From a checkpoint of a small transformer trained on Wikipedia: 9 layers.
MLP neurons of a small language model. Each row is named by its layer, matrix (up: input weights) and neuron, and shows model dimensions 0-95. Each number is 128 + 32 x the weight over its row's rms, rounded and kept within 0 to 255. Numbers have three digits each.
After each neuron's rows, "fires after" lists the tokens most often just before its 100 highest values on Wikipedia text that the model never trained on.

L3.up76:149124122157146140117069107098140141108151086153078108125116156054075128174085097181135142101134135067137087120152101110055137103168082106117182137096151113137108060145132174163113131126147096091149115150116131159151103127145084078110093143168132051188025140172177154083092111115179151145
fires after: " |", "-", " in", ":", " of", " to"

L3.up949:112209086122116173122099107079101136144129133065190186072146130139163132131100136104127111135091137091117074124110216114116119137114128079130155156071175153170117105182142180120109105075161198152157123193104147134114114110133130061120134131106121138140140125133155151125199143127083165150
fires after: " ", " a", " semi", " re", " un", "-"

L3.up329:083149111185166109135153166123112130101146128060103169126093113155128107135163097106126133174106127116130137092131134086143123113165133128164131090127189145168130174147132100191098093112092122138127105169101144145112134061071080131097099143107125119182030124161146077103102146136120139103
fires after: " the", " United"

L6.up870:109141064130133150102115048131159162085106111090154175124098124114133176106125144136120135127109138118097130160149138123090133143137106096133112180060068077117134090173195137089101101128160125130171129147146090170132112182151179093092154124149161076154157082154111171050118138179150155155
fires after: " Ro", " ", "dale", "ud", "Ro", "6"

L6.up167:148133129185101161145134088153113165148141119147138165086094150104142145130171119169127127110122142091085117169153171129073150165148126124123113167117139161091101101096195131176121130123135081196047133133125077158118150142065132154162108105174041031136129131133087144107166125094110117098
fires after: "2", "0", "3", " on", "9"

L3.up718:081115138185152137180121145100128107189127153114105133145154097142110095096143104094137138186130178211120078128125125095153106149139145128125115094121097143122078165102151091148131049087134107117132084209103148136143130106127111061095119121087094128182047126125090090146159175165145143137
fires after: " the", "-", "==", " of", "|"

L3.up737:128194132166099070182150124165128105200138161129082125091129138148129092115144150079103093180173095108123143117083203095163131135114129084183075132111108148191181174145181132192134130115115120135148131135084142126145177000134145144145136115132127143084057124139092161186112166123130115151
fires after: " the", "s", "The"

L3.up15:141177089170108160111146114104129124076163135123105160174162104079075129117088162157128120121118118134113104134225133130101092088184098110179186117173163129138104171146181195127123117133098057106146064094132144143156105048149103124122081193184127116112085131166147174116094135107143140162
fires after: ".", ",", ":", " is", "\n", " to"

L3.up260:156133094123170099183071095153147110114155106135120155140150082098101148098118166110042137141103142113136088117185123149121034079138171107177106117105158103118141071093135140103132108097147140100161066104101130148135122126113135081095063114129116188152106113129187189102169143115142165162
fires after: "\n", " |"

L6.up372:101130144162137153130149112137155123164101117090133149036071130152124115107137115117172115129112122102104135151132121050157113135153128129137091128144138144174113084174143155121130167108122094151167075098112074138179100139068107114108118088139084122167087100146147156086193121196113155117
fires after: "9", "1", "2", "0", "8"

L6.up485:129118107195056103196162105120103126159120124117096149130136122127137108106109144130149166132125131126147129076141210097148058131160133060135105183154107172152129142071135118175164163062121090134161081113125093142167194015099121143124079154148101108098093115107045118119183169078137126082
fires after: "\n", ".", " |", " ", "History"

L3.up79:106126142137195127091099142141173126098143094105101162138110079073094168107085049143179125135129087191136074114114121160095141132110137184124186128144076093174141210133157183089082096131108063160146119055085088149172106122123100103097117187109117071099184097183132127083124136132138121087
fires after: " |", "6", "7", "5", ")"

L3.up537:060169114155139161108163074130116155163136115160118125203178101152168082140110146098125157150059176213105112072161123100104053125096134123149126129185153125102128121092105150113174115129110124153126040189135110149117147136156039010123098128140067142140110116091085086109163090175089189097
fires after: " ", " in", " of"

L6.up375:175161098132083108142112101169105087105141073128102110126097150120117084101138104069089131138100118110097114143109141165074126143164080139104100156124101051150139123167107101105086144131092146142071160149059135153140121038105182126119087153135139125139108112145101090160133184105104122132
fires after: "0", "2", ":", " O", "|"

L3.up533:147137114166078136133066119144149066116142133103092123072144094124069115124095186109133072163114103079104131171185137109098111086182122114174192073135110098133146138157094183160116157138053130107160117157058130144128117101168161142097136092166141112141167052124130142099128107124160169139
fires after: " ", "|", "1", ".", " |"

L6.up554:103084049187111173182082138153114123186155030077146146121125122160133090122124104153106124133112144114126081175155154083137129079153113102126065136100104159155090152048141104126126088095151107135112107131125123149088181109168086118134133096184124134132057107175144158130156099103100160162
fires after: " ", " con", " in", " Con"

L3.up656:093145138166166089108115124106164128102152137130113146132105127125138113186102115063137118150111093158092091086125123180101144123136055102122153150143197157129069155117100094130164166106135096112184119166117051173139132099151087060148161157132120089194107124147195107135097115123104134154
fires after: ",", " United", " South", " North", " New"

L6.up398:078123124167064152141123058120170130103192133147142176133087114084147159162172107160182198110089103117086151167187165140097119150107113155110095129063120130117115132086168125112096135121155155120099138071076132168146134096166126139132161120214146095162136066109110138126128137163137144123
fires after: " ", " I", " Ja"

L3.up441:158186080140110146153107123127125118175140137118109150103120089100090128135110201126136105158083073102101119181135141183089126162152154114165126075091143111144192127091126134123098094123134153064142082100136120130102097145144106105161091074116087113155111083133082166177183084188100164121
fires after: " ", "."

L3.up998:123098082117134163144086088125140139096142103137126151135135060121142164209109071138131158167135144120128093147117116170089101191147133158125087146128088095133082154113184187149172109145132093190116160077125068141069190142093179185161103171102089123133151126139101181112167141141094135115
fires after: "8", "1", "7", "0", "4", "3"

L6.up543:137161109175171100154139111102144153140173109138154140198123087116071159128134139095113183152135174163115150087149137108175124142180088134170185163155134160129112149156086092175140068132044144122137133084136101126193106117158125111136075154164152129153063074144133087100135142124098095205
fires after: " the", " S", " K", " L", " M", " at"

L3.up465:111169102147131121092122128127141063176151119078144087145124127059130142089121118173127157072086153168091129122159108155111136130145135156170103124160142140116183160111166199114077127111081123134155136129120073139136118121189084126145119117123119129180064072190130144038104164148173140062
fires after: "0", "4", "3", "1", "2", "5"

L6.up896:125072119155129116143123113155148095133134069131158141174137150062144089126151074158140118122087150087101103110166164158117153138135061136095092144140141102123068123097091053127155155144149112114117135100125105156083124112127152091118146072148106082134110166159104139079114144124072094050
fires after: " ", " con", "2", "s"

L3.up665:089128136158153127149087121138111102145104135139119155098144122112140157133143143084087126191137101130129106164105148089203093137128138141182108064111085160119162130148171095202083134098063117142172096115056057151088114089161118162120143082083010052110096051111128116132054104174142128162
fires after: "\n", " Albums", " |"

L3.up853:106086168111177134095108097149081147182135095166131120161094069159129083123154068157178121157147127134099136153156124141108093181097163166182094125164160102127146142051127153085108171132053132175156037146108087144077173127133099132136082172113066080111170103129161151113132123175144095090
fires after: "0", "7", "9", "6", "1"

L6.up174:128102139118169056112188123137136172090093120152117146152147077127109149124139128077160142154127085130094123107101140131164125131158136180115153134160168098199070171119084084103089128101125158199099111106107078148155155137099130110128107124100159112139103115138165132134098160116121039134
fires after: ",", " United", " South", " Rhode", "|", " M"

L6.up360:134073125099109138137124116169152075146163098102180111074094141143141122183156149087062108138146083152102140101123149128141132138185099180097079098144163104126141120138103118105119193044082193073111190149125115145198166068125201149122174127077096121099135117158084153167142113114091109119
fires after: "2", "1", "–", "0", "9", "-"

L3.up66:151151099187087110180159120158109146140140170065124107104106074101113166125108168112162132106100063113081129128096174120165120154224111036195108154121092159228139149133136077108107128150167125163134143122096082111078148043119110165145132077117095151145040079177082153133096089152113133086
fires after: " the", "\n"

L3.up438:099169093108137128086148112135127083131135115106105158216158079033131110135146090188199130075041160175108103121186115144094137168138139150120126120185163111118073161122121177118140148092166125154144072174102121133115094113138086081124122147076142105127112123136151205114184088137152121073
fires after: "4", "1", "9", "3", "6", "5"

L3.up58:088125085123189097141120131137109127153131113133146179099074146145136118136158097123166100152153113131114050167121163106141152111070108146116190114158112105117048138152096091111156082073121089146207055142126048136117132092115129076093098106132078047136142141117162157059139103127078117129
fires after: "0", "9", "1", "2", "3", "6"

L3.up393:087114063112129128120095105182153174174136080160136177090177070113102145128116137102104142177073144082061125117137111151141139079215140190188103097095147124100113096075103124122128128101102136159138086117072105135093084153090145083132078060148141187139111100107149145108124065129080198111
fires after: " ", " |", "0", "\n", "4", " ("

L3.up659:128113019148137140164109098127148128148185069078133147080183053128146132101157100133099149107082159132067096168150115172122128110121126075129146142122080118162107047094188122129137080097181156142120049206071130141135088120136129120109075100161153099151091110125197141156122108110138188188
fires after: " |", " ", "-", "3"

L3.up306:104102115125110091092063100084129185122139098081111160113098102115108152132129096169187136160148159110121089119088122147143148170159080186094222167129154148093062114181114137115161132038161096164140091111063083137129113057125108070102138135167112079141144129157135179094147108144106119116
fires after: "6", "0", "9", "2", "4"

L6.up945:117150051117132085121113100075097081129135118110169125113193155110125139128142138134142178178175092227134021147147147141089162110102133151146092133134142081169106101104121124117092031075126170139127127109136128130141099136154132117090155118148091142111139093127063175119166155144178099117
fires after: "3", "5", "2", "6", "7", "4"

L3.up272:138166134196085103171124142074108038120117169106144160144195083102098110107131147118072133117133154119108071085139155135147150069124156132186125106125120131153061136147111040194167161117089146162197109073120137135112104021103157111146094100091096151082085104096057123089125206121110096077
fires after: "\n"

L3.up343:085127142094100117203139177095101131140121167156124152135171085055135112136095160114133148108139162144123113075102169113146138114146158100149114160138066151165043122153169062165142119075072171152144068131107092140068136096154107106152132094121117136078063077112106088144178103120149144156
fires after: "\n", " |"

L3.up823:118065130150130129074097092148121188149152072134140151108123077137110129094122099167129142100044130135063120122102150140090073133144154076166111116112141143157156120128122144113135144136142128167169076110068123155084118112113100110125122130195170137179155085084157168110167107146072201108
fires after: " ", " |", "1"

L6.up682:127203071168152088155183102157101095173130177169175128137133102083124076140107157148165084105079114147092104156214114120174125173181121152143079082136155113181110117083148148131144126073118081113139099152131100133127161101138062122172079113067087139077080093133086103133075135154122159089
fires after: " ", "1", "2"

L3.up99:073158127187115087151172139159113136106111202147085126120135145131145116098153114111127088108099130139086136113146172143148163070121125131157162109109148157134116171107159136125165147137129085107173084183125144146142141092122058101123171083135094072160098065126118112108115092151169149104
fires after: "\n", " (", " \"", "-", "==", "==="

L6.up666:158159088144112155145179131117133157120126127113066199128118134158158113115141132161120135157165090153111131115148227135158093160104156089158142142077087123163082116155116111186126128122142126099145084169105083142122188127059048121122147133183060101164038031106092148114141143139141134087
fires after: " ", " the"

L6.up765:057126146125172083099105116106096116129154111093150136130144080115101134114137118126110167189130099197074033183086180158129164086103120177127124157137129121183123090054167106104125055112137092174102083168111123138092102150127142073081094104137104162112177115088083080111121111136128099143
fires after: "9", "6", "3", "0", "2"

L3.up969:127098096119123065105060109145125126155164121082160113113105107089112145117114112161150129102098157114068087187181097160108124109165149182124115146111076121119072111109101130108141112068110129134115087110095092125088112097166110078084112075114155134153152168113117156080167087169116188133
fires after: "0", "4", "1", "2", "5"

L6.up614:151101114118125123117099126076137127110227079144201159099127109149110146110129069144141180202127132121135092162102127117133141120114186144122132170140115074139146140144132112085117135123152107152097171076136128143127111152099178155101081165177140088108127160133126137132123148054153123133
fires after: "3", "1", "8", "7", "4", "6"

L3.up448:112111076117071124192124106162098169165110104103114129094207093097144125126130156061191136123153146159105112117099143167137106126157119123170124146131136166103108066129170127162141146044107138146150026151095111129122150056139110117187122121124074160123113112112080149205153065122090134150
fires after: "==", "\n", " ", " career"

L6.up403:138108131136165084113073114159164130164178105132127103114137115134102134103132132149172104115112077102080102183165108172066162184151099137128116136177139097105159167096101173117116197130138119128087103076161138129106186107162150078145122152099118107158168146148120190144118122130101133126
fires after: "6", "5", "7", "2", "3", "4"

L3.up874:134079119113128116087017075127134125084141056093166143123124082150121146155108058123168159134114148129131075137094106144089148166155108156094171138150185148138054178131119143102127138109087143217143117112104101148124150104115176111184112157144108134138168148136134129072191200170077137188
fires after: "2", "7", "9", "3", "5"